config.yaml
n_head: 6
head_dim: 64
activation: "relu"
norm_eps: 1e-06
init_std_qkv: 0.0207
init_std_down: 0.0022
beta2: 0.98
warmup_steps: 338
schedule: "wsd"
final_lr_fraction: 0.05
seq_len: 512
MLP neurons of a small language model. Each row is named by its layer, matrix (down: output weights) and neuron, and shows model dimensions 240-335. Each number is 200 + 40 x the weight over its row's rms, rounded and kept within 0 to 999.
After each neuron's rows, "raises" lists the tokens whose logits its output raises most directly, leaving later layers aside.

L8.down2096,223,220,239,159,141,180,141,154,215,176,223,223,189,187,245,239,273,185,224,206,254,259,244,258,165,223,193,134,123,138,270,199,212,241,216,246,306,227,225,251,180,205,206,109,170,208,270,218,175,106,208,112,191,256,217,149,245,262,215,204,218,162,230,128,214,238,211,181,177,235,166,119,172,178,189,158,204,265,209,175,161,187,183,176,167,183,201,196,222,149,194,179,193,168,206,147
raises: " events", " media", " activities", " projects", " programs"

L8.down1665,252,194,145,246,205,235,263,260,188,251,202,216,165,152,181,189,261,102,167,210,208,141,218,207,227,238,213,228,242,182,215,187,222,167,213,187,225,210,236,162,181,191,207,208,265,205,218,267,236,197,219,194,161,175,182,234,261,163,237,191,193,169,255,186,250,162,192,205,174,155,193,255,240,128,203,214,215,224,235,195,290,158,237,135,163,133,177,191,193,208,150,170,172,199,168,195
raises: "00", "05", "02", "03", "10"

L8.down621,198,198,221,178,179,273,187,212,201,242,187,252,178,190,188,158,216,176,219,110,191,182,235,281,165,222,197,196,175,98,196,284,161,152,210,232,191,263,293,184,210,113,122,292,147,228,187,245,212,194,206,134,181,146,179,188,277,210,197,115,146,205,176,127,137,173,198,223,170,124,214,175,189,187,260,179,230,203,255,132,199,199,98,133,210,186,282,228,178,287,259,270,189,185,239,232
raises: ",", ".,", "–", "',", "},"

L8.down1571,185,269,240,197,201,208,243,146,262,210,159,187,131,126,254,193,197,194,231,195,159,158,99,220,231,208,174,255,231,206,157,256,162,135,264,189,155,119,218,182,216,151,167,153,206,152,213,162,217,277,210,240,252,120,240,267,228,174,215,240,260,225,155,180,236,193,226,193,212,171,155,171,153,189,217,195,164,239,212,255,252,212,208,236,248,234,163,160,221,151,191,201,201,255,340,169
raises: " its", " their", " the", " these", " this"

L8.down107,303,229,189,261,166,227,209,154,219,150,258,170,199,216,198,192,196,257,224,213,218,141,206,202,262,206,176,147,146,197,197,166,205,159,177,261,253,195,169,217,151,204,173,272,186,138,202,191,234,235,190,192,248,223,212,164,208,195,211,219,265,236,217,187,157,236,158,201,182,102,205,211,202,202,171,205,234,164,141,158,160,270,246,252,219,286,216,143,188,160,151,238,157,223,173,231
raises: "0", "08", "1", "06", "4"

L8.down388,192,140,270,206,227,165,215,222,224,165,270,210,207,258,187,189,192,231,248,244,264,202,196,186,185,181,137,262,178,189,136,202,177,171,210,102,247,266,176,183,208,246,262,284,202,179,204,175,163,132,200,209,173,171,205,225,83,156,130,135,204,235,251,263,211,246,198,204,183,119,175,182,275,154,142,230,154,161,142,236,213,176,269,156,221,227,189,212,194,211,235,193,199,139,225,243
raises: "5", " (", "3", "2", "1"

L8.down1577,214,242,281,206,229,186,264,179,269,149,169,153,227,181,160,222,188,176,225,228,198,132,168,247,145,220,212,186,211,182,292,132,220,136,145,199,277,184,125,122,183,219,246,207,147,170,241,214,160,218,146,104,162,161,157,135,121,297,194,156,255,265,223,176,213,226,207,151,169,220,141,163,276,201,212,234,161,228,246,242,220,242,132,227,222,241,230,205,198,239,199,174,172,136,200,206
raises: " 188", " 187", " 2024", " 2026", " 2025"

L8.down746,191,207,169,201,168,181,170,239,171,166,157,216,179,178,201,163,268,261,173,181,169,228,191,218,192,141,190,176,190,188,260,149,222,151,139,202,188,203,102,180,168,178,257,190,221,200,289,200,199,218,192,198,229,250,210,193,223,200,220,183,183,272,152,167,225,186,242,128,165,158,193,200,236,187,201,282,272,267,183,216,159,187,226,252,214,92,206,228,200,240,151,209,208,95,252,249
raises: " 3", " 4", " 2", " 5", "-"

L8.down624,116,223,190,213,205,186,196,136,213,204,223,187,169,202,198,169,190,221,149,205,173,255,161,245,244,188,195,151,182,127,184,231,226,227,253,182,217,122,145,136,153,221,204,172,120,227,173,143,172,223,149,173,237,220,253,211,220,149,217,199,139,199,220,92,169,166,110,209,180,155,215,216,215,200,174,156,231,263,193,188,206,163,200,143,192,156,265,178,211,232,146,213,186,194,145,191
raises: ".", "'.", ".;", ".)", " episode"

L8.down1503,245,207,215,254,274,237,197,200,236,232,252,264,104,247,91,199,226,167,182,174,159,240,224,222,213,186,202,143,230,192,149,137,256,224,178,167,194,145,213,167,196,89,190,206,179,157,242,214,117,251,195,185,209,212,114,293,247,174,204,161,191,164,203,163,173,211,221,262,199,119,152,225,219,208,222,217,132,115,158,181,211,148,248,214,216,216,108,150,249,191,206,217,152,200,139,225
raises: "4", "3", "2", "6", "44"

L8.down2494,248,162,211,206,205,244,205,163,165,155,178,152,177,223,228,144,177,251,195,176,192,145,186,215,191,185,174,158,161,276,203,190,167,180,73,226,214,159,207,196,213,263,199,189,269,150,224,256,196,201,237,172,189,167,191,201,156,206,189,174,192,193,194,184,170,207,308,204,207,210,196,224,231,270,149,329,178,141,115,229,146,238,231,242,227,193,201,231,204,223,220,241,268,149,226,154
raises: " 14", " 29", " 28", " 30", " 26"

L8.down1615,208,249,171,173,265,199,120,165,247,171,241,93,222,209,157,213,160,219,174,229,111,213,160,303,204,252,175,131,181,225,230,248,222,132,189,232,206,242,235,219,175,287,212,258,237,114,242,115,120,188,182,240,196,220,224,191,207,168,198,183,233,170,245,249,201,156,228,142,242,183,130,212,197,160,160,217,163,183,219,142,237,190,197,207,209,182,150,222,221,193,240,194,229,146,200,172
raises: "'", "',", "aur", "lav", "chi"

L8.down2720,251,164,224,253,218,111,202,241,241,117,181,140,248,232,187,62,214,244,175,169,118,159,218,259,186,249,164,134,169,215,192,126,233,89,140,161,204,213,258,235,211,196,237,225,216,220,199,178,257,192,196,246,188,277,202,184,94,229,208,176,192,244,225,225,252,244,222,206,140,128,150,206,197,225,178,227,193,150,125,201,221,225,183,185,213,263,106,213,273,238,209,224,208,195,208,182
raises: " 5", " 7", " 6", " 15", " 4"

L8.down114,231,225,258,192,111,250,236,170,261,174,218,197,208,175,157,212,247,153,217,182,218,127,196,173,243,173,211,209,132,200,184,151,237,173,190,185,246,140,212,187,111,231,221,142,224,220,230,146,178,179,108,148,209,217,119,208,216,225,205,159,247,211,228,245,184,208,211,187,176,180,224,236,234,190,178,283,197,204,227,200,117,236,138,161,218,202,146,228,157,247,187,193,188,157,202,182
raises: " 187", " 188", " 186", " 189", " 18"

L8.down1672,229,76,197,215,210,104,207,213,173,246,312,241,233,232,199,167,158,273,138,206,204,305,163,204,258,196,221,185,230,127,187,128,245,245,233,195,204,197,242,238,164,138,230,206,260,179,218,267,148,226,148,216,202,287,192,176,201,149,201,233,204,152,204,180,285,122,163,177,199,104,166,179,267,186,144,226,255,115,129,143,153,136,191,205,260,226,231,234,232,155,176,206,139,221,203,206
raises: "4", "2", "3", "1", "7"

L8.down1931,216,140,210,254,235,145,268,80,161,162,188,221,206,259,277,169,163,221,139,228,176,289,178,235,125,129,203,171,230,248,204,176,189,192,181,221,256,175,247,229,233,280,183,186,199,119,233,167,230,226,254,219,146,223,207,192,184,181,215,263,192,143,197,222,156,226,319,235,180,254,259,346,227,234,203,265,240,208,178,167,185,196,230,267,186,174,227,183,191,203,224,210,256,244,227,167
raises: " 26", " 29", " 13", " 25", " 27"

L8.down71,237,178,145,187,182,221,206,220,143,211,247,199,134,202,185,209,108,231,251,201,169,213,256,292,172,181,197,220,240,245,225,278,217,224,255,169,196,192,217,264,230,214,185,94,170,176,174,153,215,160,161,210,190,224,209,234,196,205,155,217,125,177,206,274,168,169,219,248,214,214,155,171,156,224,127,205,209,217,182,181,222,157,148,168,217,181,193,161,240,108,192,177,140,191,231,212
raises: "'", "',", "'.", "′", "’"

L8.down50,197,204,142,181,286,226,180,197,215,208,168,225,209,194,203,239,213,141,137,148,180,268,163,86,214,181,170,158,203,239,197,154,237,212,233,153,182,292,159,174,224,192,167,235,209,173,169,179,158,266,197,198,202,266,256,180,224,220,187,207,202,199,256,230,179,212,261,283,225,207,206,170,246,330,197,217,213,175,233,221,200,225,239,181,140,169,171,111,212,182,258,271,191,149,178,182
raises: "se", "ities", "ed", "par", "ibly"

L8.down1718,125,139,169,257,254,231,241,189,216,166,211,217,269,134,273,147,172,309,123,249,179,232,225,152,258,229,238,140,193,157,198,145,196,172,273,226,163,164,191,153,194,199,243,153,179,269,237,172,202,183,191,233,237,224,232,143,219,187,231,307,141,208,179,233,114,228,112,206,203,202,194,228,203,241,163,167,207,198,169,160,224,144,267,189,164,186,201,142,173,207,224,154,180,154,207,143
raises: ".", ".)", ".\"", "'.", ".;"

L8.down577,164,174,207,195,212,153,283,181,227,138,236,265,148,189,179,255,214,211,169,203,260,213,194,247,242,203,169,186,233,281,187,214,194,191,150,208,226,195,165,185,199,224,229,222,234,252,119,236,208,188,248,189,243,197,146,179,263,116,189,198,256,157,220,230,108,217,213,246,188,238,208,136,188,267,249,212,214,226,251,201,207,144,204,242,182,192,215,213,192,174,239,116,228,252,230,148
raises: " I", " we", " We", "We", " you"

L8.down205,220,273,233,226,186,245,194,123,207,224,171,182,198,186,172,183,183,145,226,218,198,144,228,170,191,178,240,234,215,280,202,200,187,69,216,171,221,273,282,191,155,272,237,225,241,204,169,139,261,293,217,198,205,236,205,119,196,145,115,260,208,242,226,135,239,180,188,222,142,220,166,242,163,203,175,237,147,206,177,167,199,202,203,169,211,173,176,243,215,193,176,250,188,270,170,136
raises: "03", "04", "07", "02", "00"

L8.down567,274,259,173,224,179,210,269,202,256,186,171,179,183,161,242,190,229,140,181,259,242,202,226,236,252,227,127,238,233,108,141,196,237,160,263,191,125,148,136,196,170,257,177,240,192,202,231,168,154,261,183,205,165,148,169,262,234,159,267,192,186,219,177,174,138,137,233,198,220,161,210,208,193,218,211,213,175,195,161,184,241,215,205,205,286,201,194,142,235,174,265,152,174,179,254,215
raises: " their", " its", " the", " what", " another"

L8.down631,243,170,159,103,167,220,165,195,277,238,202,128,239,195,162,163,248,240,172,176,178,178,236,215,185,224,205,207,215,230,259,271,226,182,214,122,217,267,171,179,224,114,207,188,261,155,223,209,184,197,122,199,198,176,105,226,211,220,154,153,203,217,224,197,157,141,200,221,252,157,227,211,149,168,153,227,220,121,274,178,179,234,137,199,234,178,182,185,302,216,265,257,182,214,187,198
raises: ",", "ert", " |", "},", ":"

L8.down195,218,206,195,210,252,190,222,213,238,180,196,119,172,190,134,253,138,233,180,116,155,189,219,201,204,294,283,132,181,195,158,235,213,222,206,138,178,177,170,212,208,218,207,116,165,163,218,157,182,190,216,214,227,157,241,219,196,173,194,231,193,166,276,207,176,245,209,179,213,164,216,226,217,189,112,232,204,201,233,181,199,137,213,191,216,181,200,171,171,114,270,173,130,164,196,211
raises: "'", "',", "'.", "’", "′"

L8.down2907,259,220,213,245,90,284,202,208,220,234,244,204,131,226,215,209,222,231,266,191,157,230,254,147,219,161,199,160,184,246,240,169,236,248,196,205,234,228,198,162,205,227,167,181,200,150,231,198,177,212,182,222,221,218,175,248,166,179,184,191,219,270,283,175,186,275,228,174,229,115,199,278,167,198,232,213,189,138,137,150,181,183,279,190,212,210,194,160,221,196,190,202,235,177,112,182
raises: "4", "1", "25", "10", "3"

L8.down2604,173,153,262,234,157,174,223,162,165,277,175,222,180,192,173,179,221,149,182,207,222,256,121,129,202,228,180,158,235,116,131,196,238,293,154,166,193,213,241,255,251,160,173,215,228,151,178,199,128,234,198,187,190,217,183,129,161,241,234,219,155,217,173,204,178,179,179,201,165,196,181,228,217,201,167,214,198,184,175,201,270,163,218,194,284,209,178,223,275,248,245,219,113,176,237,182
raises: "2", "1", "3", "8", "4"

L8.down564,139,189,192,184,225,175,179,264,241,157,127,206,180,229,199,195,256,200,206,165,177,225,278,254,230,263,170,199,136,204,223,181,251,197,202,161,189,169,276,152,204,177,225,157,229,260,208,241,253,230,188,171,182,164,166,171,220,194,225,193,175,165,170,227,169,128,243,290,280,227,227,184,156,169,256,209,181,164,212,231,158,185,116,241,216,189,277,195,258,245,254,253,227,234,242,175
raises: ",", ".,", ":", "',", ",\""

L8.down2072,212,241,200,202,219,179,224,192,200,166,169,172,251,211,270,207,191,152,224,169,161,177,253,214,138,239,228,173,146,231,219,161,253,174,168,198,262,209,191,160,151,163,239,146,247,182,177,251,226,214,193,233,158,196,174,190,214,186,211,210,156,223,190,205,172,248,220,217,212,214,186,225,230,192,223,166,181,193,161,250,207,205,212,195,179,215,247,258,167,230,225,201,180,203,233,202
raises: "air", "ess", "akes", "ais", "List"